Part of a small language model's weights.
Size: 12 layers, width 512, MLP 2048 tanh GELU, vocabulary 32000, 71.1M parameters.
Architecture: LayerNorm before each block, learned positions, biases, untied embeddings.
Training: a variant of Muon for these matrices, 845M tokens.
MLP neurons of a small language model. Each row is named by its layer, matrix (up: input weights) and neuron, and shows model dimensions 218-313. Each number is 128 + 24 x the weight over its row's rms, rounded and kept within 0 to 255. Numbers have three digits each.
A block is one neuron, or neurons of one layer that tend to fire together. After each block is what it responds to, as a language model described it from the Wikipedia text at the highest values.

L6.up1425:166141134127119146113100139128129093109118170086131124168120126128116150095125113114122110091094142158120138100149142119106145146177172122129111126110114175107098124176101121118091144135141138132112170121147163115086124132124113119136110144101096100126142203145131113174128187129114151159
Responds to: Post-noun clause openers. Function words right after a noun phrase that begin a modifying clause, mostly infinitival to (first American to, ability to) and relative which, that, who or could.

L6.up895:153089092135114154120165082105122124128127108126114138070116155115133142152088134097115092153126164104151135131162148131133102117141157136126107123107126098141103112152132184130112137118166122115195150122151106097161113115106107114147127104070178128099109157101103136144111141141132119123
Responds to: Infinitive "to" after verbs. Fires on "to" introducing an infinitive verb, especially after "had", "failed", "began", as in "had to withdraw", "failed to defend"; weaker on adverbs or auxiliaries before a verb, like "would have", "once".

L9.up98:116154106095106129163128130141122149117117135061140139134160143113159148148135147136146147085130078087189117141165149130145110165128105109091132142138107119130113124105135112146113171131076161149130183118144122112132106154135085117153124157137083102110179109108135080139154137108113139103
L9.up121:116121108158148138119116148119110111146114133114161116105165078158128159122136103075131150106109150133148109157164189137124149127090140126147132156151146126099105118106145102120177140112103135135147099156121139138098106095108114147107114128134107112108144123120147062150121115126096115122
L9.up211:120125118117075089130112104094132130180078144156148166182156113085104130117144157133132096138142060135136129135120103110126121152115145118126100124155119128056132128147137148121149161142142138182122138164125127161132113104129157087153127137142150107126147124112138126137134133135089157136
L9.up514:116148110125130152106136129149115129115136100107147149180114098170111146076104162093137113102147117128149125144107158099078123116140085145149118131147131137175101131095133123121140109162080151129171144139190136101148115116135138134117122093122117082178141080112128150154170095165102089108
L9.up1039:103119119103108125117138131135093123175070140095131146139141081122143157108110121116111153133127092094148135139120147158126122104090126147132109157132093112103109146137104159111119123155113144161145164118146151118141121152080084128130141139140138113127142140111127082146147144171138133134
L9.up1084:158098119139119135145139084143134096143142135092141156118117104101119150150111151172132131116129134169129119096110149129128096170151101091079114133129137137101115164128125158105133127068140112134107172124104160104104162127098129121124135139119126092171153144143108083115162113173144102130
L9.up1105:125128086112129100157103125156160130133166144115158136119151136097121148140111142126121155123128131144156106138151165122152182095151149110149118150080129151149143097104095168147154116154090103135122160092134108131129078143132143129131166175122122127103141138135125121127096140129107111124
L9.up1563:151120118143102160112143093160139175157112147103140106146113098092097150113097126121134169096153161083109135147124146126138087120136093195105109114118098159121121141111082127120144151122088142125124175128126131097119140123127130130143137127101114055107150107094111126122144115196151119097
L9.up1571:112104123159165149114139106098117115136064151153121117122127118112138116155086124106152093091118113130133158118155138135119134164158100144128085096112101114148104146077090101108082163089130152162126117122130129148130161173095107149122122143107144091135156132076134095115126157121158122096
L9.up1734:090113134154098164171109132071143140131144095131140159145164097118142115135111128135144137090149156140136113169132109104096115117110167135142114107074111107121157108097071108123149130147122119152136123139150144100110143147094143156109110132136121138126136108113108118138134093154081130095
L9.up1741:110128121117128127155107068137141179166079161145132164126127143151129106122098140119146154124162142157107104094131143117111138106169141143106142097144123135123167125132158154114159163157176135177106109158165113092151105153130124146133195158116138099099169166101099125158115078125139156129
L9.up1807:124118128126164106127133136117098119133121149082137122153143126103139083110127129124102100120150128135073110147187115107182121087132155136100129111128129176102124155143133140151149162135099140124123121139172148115139135114129142167140123158182069123092116117130132138087160152111134162129
L9.up1844:082117157129117136110153091139103108147132128123159094154153122065130082088095128157153158109125109142135097120145135090142117119123126136140101071149160161108143150108141145141148159152133147108106111122150142123121108083110145121144142152133143094117117133155165136147143128159120112104
L9.up1849:107142130148080122105118119170146043117127112128152155139094126111132164120135131142140137161151147121149177115127148137102114141126166142072105125154133142096129130112136122173120137112143139167131126105107098112142156117156104100142149094127090125100131153167118157129152139174149144112
L9.up1880:112092139141144107135173105146138167162157139142094119112128135129109104132102142122145103116125148177132132143118109134097159131124151125126165112110130141133142145110108153121128102112127166159146112128133118132135149130198124121176123115163068077159181179138178153110120152134143094175
L9.up2020:145115126103135131107083145113144158139095112116157134161120124135102148150087156115162118154124106155151117116134140086120150143118154198161154119136166141114148107125136127135100160117107136151181133121110147162109157143065094146170094131088126072151108103186157105138165172137145150128
Responds to: Main verb after subject. Main verbs right after their subject noun or name, often speech or naming verbs taking an object or clause, e.g. insists, named, notes.

L4.up189:162132084158130120125126132069112164157171154179139127086150134172120106119156167104126099140144148155083154131121158139128193139111153120129081103119151124106135169127107131108148125113195136123128097136098172120135120089144136145140177125100136145128111133111102143124152119118139100137
L4.up523:140114167138111141140106134122118144094139149136119115134093135125098131150135144122118123116146126165120138144121152162118173141151160146163140147112138140157147081104113147127113100132172103096135143085110158153139072148121117190148121101069070105125113184126140175102125147139126171164
L4.up1399:127116142127137120137152090128102106143100184111099093130183154150139139092126163179123160093111145162105150137146097149106171118184165153121154098114130128093108122153098149137114111117105127107137156146107131186100125134140146140131124114133107157083146171120124126154101117143158169142
L4.up1814:111160124158153089120172129144091108127100105155130119107166124144126171126112124144151120087119077103129122095154096126130168108134136152157144160135122149139128130069118172118146154129125111155166146125102087167106159145080143140148130088156145137124133186147128104161132077117111117110
Responds to: Auxiliary and modal verbs. Auxiliary and modal verbs right after a subject, usually before not, be or have, such as does not, would have, could, may, did.

L4.up323:141135129129137130108135150121184113110156129099103171111115146142104112142146162128148159150117065136146123127131154106126106128117160086132159152143129094164130169089182125108116133144169108177144135110162126159120094110126124119124164122159116111095135138151155166154157084154146133176
L4.up479:124143142101126126134124093103095156134185120122117117132154130143160093114151121152150149131102080114155118108139115094121135140140122115152139128141114061173168120117134123098122097110154134128080147106136084165092146124124124120167146115168187125156110118131103165096156100147156128151
L4.up1282:128129146166094052124147127118151142109142180131142168149137138152149092116147102118108107141137154101139133108117136108166165100124148106137135179144144148146112098147132091100112094107169118129123080153134161152071156125132150182155144121130145112179115116159074124186162132153157114171
L4.up1654:146144072097104153171158094139099135125111117152116160101097140118138162148107128131156151150122147140138132163147132114116188096137163109121118160140156124137104109074096137132131112130129100151160103141096153121135136126125158134077142098135118123096149128139154121154099118173125125081
Responds to: Forms of "have". Fires on have, has, had, having after a subject noun or pronoun, as auxiliary or possession verb: "Carlos has been", "who had a brother".

L6.up1845:107135126141085124146162117088134095143105155177147136156137120144094144089103129133145143099157106139152130169139140111124089145112137137157115115138059155130149122154155161139108158113133192167167134106146159122122085123123111095153154100130123092136187137131164145152151151156122122103
Responds to: Verb stems after to/modals. Main verb tokens or verb-word pieces, mostly base forms after to, could, or not, such as review, lift, accompany, der-ive.

L4.up19:090095159129152102131110093124138165156096162131148159182165112131133153146107138137169174108145111151110100162106116145104111136126106117098127107123123155123176170142117146121131102121114142163141149119128173111098120130163119094147145170119099108127168163129165129148105136145132124110
L4.up546:126111148134110115160149081129128113167113157096144131147156106166115134135074115132130175101120108146157099151135136125103112147142108114099116127114081125156151134111106116137114136132106156179149125143129167133124121099143107095135143185103112076139165154107128139117117144134107135114
L4.up865:094163114123134118110115140159160129107094134132136189121113164158132119144104100096132113096133113144136124105111086144122141094138115121136104140141126101133140156145110113124133153123106082160145155139121203138111155151152091120116146143159072104136129083109100130165125131116104125141
L4.up1088:141138146101137193144129134133119165102116099123151111136114085133122150124130137141124111171161148177144116154124113162112130082120111105125107093095127127152117098144141193114154126110112077151140135164143084114115088125158142108114127110129120130133142121146131165108141163116173116120
Responds to: Main clause verbs. Main verbs of narrative clauses, often past tense or passive participles right after a subject, auxiliary or "to", e.g. made, agreed, voted, published.

L9.up119:125150095124144116156076104152147098108113140089107149109147103108111158116139152132128115148106119139084102142165133128125101141105119112103127195166139127130151145116091069133147108136132133148127117168149144073131180131097122132114119162094124060153189155125134088085132132123109143137
L9.up261:140143160070126105138128127112092132106132105061111140111108134166102119093118116139091156144117143151122153156128112112077101126153094120119129148118140121130106158117099132107117109105098129073065124083114133130175110175140104138118147120121131154097123157182156124148129095178094161160
L9.up322:148101101129089124142099109103121115166110090122146154087102121101169163136118140133100109112098149152103143093114127110126099074138153067163139152162136121141140113126132114139124135102097122139089094103152111157129113124102101067134102086154120120158174127131161170134107119138101124153
L9.up358:131153099133124091129152122131105094128175135101163140107098144119128126123131112106156108134148120123152102135131170137132112139139123140131161120115111109118122131148116092119147098201131127132141141116168102122144140107112098122158128112138085147114100156145127138131113151121130082148
L9.up490:141159133110128103137150125137148101152136117143118095130161093144147134169135138106148167127144105137149146092190129110153114083113113171166163135160120132139123084111110131136154133112122105113132171147148110154140162138137120145149104156155161078094113139164101171148141125137135126113
L9.up670:149132176106153152166100157119109090121105094111162069124114169143136121138135109149125114133151165156123103049154134142176131187173099145147138161129133113143169134126140118133152117162119087174137102128187157086122138144112106127128163148063132124115105138180077132121152115139127093137
L9.up794:096146086083082118098085142140153132136079139146136127139150098162142131118111130139112113104153103151181143153122117126101143186084127122099116105134135112112132103162152146108120136142128134126131159110151103134135128130090137107110155112085155130077156148158127095190146129140112179129
L9.up969:094129149128115144147160091119073170120082147104108113123135106157139125117148093134149134142104120093134080139157092125183119121105131133120130114110144119110136070147096159130132143118122102090148133139115166137133150149112115141137117157122172159099109122129141096102113133108109152129
L9.up980:109136111128134134078116173115124122120127136177157114100108156184144154106163130131137124127118099142130149090117125136119115144103112137109112130116122085126125085107159148171117126132130103155173081101111120088149180091085159161141144102112130131106129094118171115130144131160151127135
L9.up1110:140135129145121109125157134130125131133131097140125081093115099160132116148149120111121141185133101139128126092157099114157135140093103140105148123117154140097152127132114136150166083147127146141127133179112130124187186142139118089125133153114181093070129145154103143140117138122163094151
L9.up1308:155151118129115127104119141152097095118068101166099161104107141139126145129079118096116115112158120167126098113129153147144109099159165119096153149142144098129178094137146114096124127105094088125146106157112138150171109141135134102104124138155157137115143137194105131109104141166091130115
L9.up1373:153145120123096147103147130100136083044130058126121132133119115115132120139141153156158133127121142170109140150171119135123088094100107131101130150117155124148112155118118123148133179106129143130118150130120142101151089137157146139105135135130149141123075151116151103117157115098114127127
L9.up1465:104137126123158124136110124111124134134144163098170115115110138160125101140100192145125123173113128133089158161114104123091088127118179125120136140175157131148158088105154146138138112104140088108156110125136169096106149120165108154154110139154131091139144142137183135144127140174085172136
L9.up1560:116129149130139125115103153084115097151123146129152094144109140142130126069115099152131128141159118131120140094126102140138133156119121102168132158113125121125133135131087137088125121141136139141103126109191132119152106180124119137109156105152116094143100127158148108106138147112135129135
L9.up1944:123130104106112112102142100127118117190097144101143162111124118131127114130117174158141104127143124161139136141111147096083148135124129118090095173147091127119107134165113110157128133129130096132111131093138133126105095119092125112142150143117115052095145146169153112144124114160126114123
L9.up1976:144122124128111136127121119142118101146178152184173108133081154146128129112142121171164109108140121136111114152157074127127118121107144158086126125165150132143107145134159122149149172121143098149113126171127108121115093134113091137154100124127193100054103176148106125110129131113123098152
Responds to: Pre-verb modals and infinitive "to". Words just before a bare verb, mostly infinitive "to", modals (can, could, might, would), and "not"/"also" after a modal, such as "tries to", "could then", "can also".

L9.up208:133141140150111115140116140130143140108123128105139128117110129154126142145167121148093124128157110128127145099154124137190125107158123123127153135092151150105178145080121171148142131091129128116104144178145145103110096079121136113138152126155136104101152101175113082129132141107190130146
L9.up404:146126082128113109103134102102113139149152144109135122096104162123106151147154143131139104160147121150101132124125146120072109115145182146136139129154133111138114124113155139176119135127130148115102142146119132102128095129140115109140090143099193087135146147140107141135158080140081133124
L9.up888:120155146126108135137103088130127154135114147151129174140133132170152135125108103101126120098156092131116138083138101127136132129166138119136147130120143153173161127110145111110140142122116112115116136156142143148113115147135126103146138080179070130120158132117119158121124128119145130086
L9.up1116:152166089145162088110118125158147102133101119104140164120110139109105140135179099149143096169137078170170139110095118126106093113143167122134142113127131115158150119114105150092160103132089140096124155112113143104161088110147111112113106141110140131144127145146121089101141121151111108107
L9.up1136:139089128117142103055122122120109111142151117138135131107148151154123104131143126143097094140072148134166137133120116126053122121153101197114177117120084129129070166125107102139155097121106121128152153137130112116117132117145141093126146122108171155090131155174100111120142140127118148140
L9.up1217:126191146135092090151109085095098075126162133075150129076170158176176100138161125109130146175076153097117139147105137162093140147126134131129142101125138147131090119128133144158117075107146132072120120163104117106096141097146135139135128132162156111111126106137143095130171160126078089123
L9.up1240:169154111083079104126127156128159128126115102113142111111128125114118155157140124150141118158148086096103125165146160105125125142108191151088075102128120163096128159147149146143135100127149085119105131145123099105112101134130124129175102094086164119122159149114103127109135124146127131119
L9.up1270:141100142118098099140130157081116135099164113110157141122117160104125152154156119150072102183124133126101102109158149173142096142164127130101138144105129150136082101144104126153147137149120129132127152177142179122121155122112156110110117150088130147076159135160140131091108102126142149148
L9.up1315:138108084126165109093150146155131155125132111164147145127145062168129137145146148102129123126116152077123104095132111129153115115134117089132178151126113122176101171137118129105119098134112129146208141099125122103112116128161143144118179128153122129120132143094091119138105105131109155125
L9.up1423:109116134086133046161094099123168089108113149100065115159142151124145142111139184118093112102102138116132101117121108144077125099117087115146188127137142155122137143095137180155155126116094123147139180160156149116095128095155124100103150164131108127068154138127114163145142126059126139125
L9.up1434:119098143096082119119098122132139129131120133116155129129141127105092134159098128126127122109134098117111130117127074159145134155165159135152118166123107153138124117149131125160144125113111127103133123137136082136145126125147123118137139117107132132091128156157129113169118127096155135105
L9.up1549:114137145120127134086186145169113137149141137136113094107166090110067106147148158096165136146149153122123127089097107149123130153116160185107131159121114133096126101153131151136172155125121098129131130123138105098171134138205098132149149148131144127147141103132133139093144134101174116123
L9.up1834:124129143162145109088098112112119086132094133136128120151154137137119124111129092122160149123104097130093108166126130118065145095122171118139117122145117124146138166135080121131138120134129132166103140113130163126119135108138132139180089127147079100122102096109110130144131136111109108110
L9.up1855:150116135119103120167131114128126109129127127123131129148114109104132098114156178137114134124162123121159108096132170105125075129130102135123132099106114121128078117089103122123158190088096148104138158153123138093089129118126133115097120134084106124095131141117114125140160116123117145139
L9.up1910:089119119133091101104118113125146144118144146145136129157100167111126160146140180082146100135145129113099124124142132160150128088108175155163127119172131110144128142106145143143151100119109139078137087134164139141173099144129130103148112087093153076188134129113145117110148096137142118116
L9.up1962:136162132087126129128131111138107159128116140089122089159124148149121112121133147141097134154090151097142136118141106113125130151083142133125135121168120095142194117169141137146094173125118160123143144168107105121108147092133084143150101103150151117098149071112114100160174086130113158144
Responds to: Pre-verb slot after subject. Words between a subject (often a plural or group noun) and its main verb: relative pronouns, adverbs, auxiliaries and not, as in "families that", "delegates unanimously", "did not".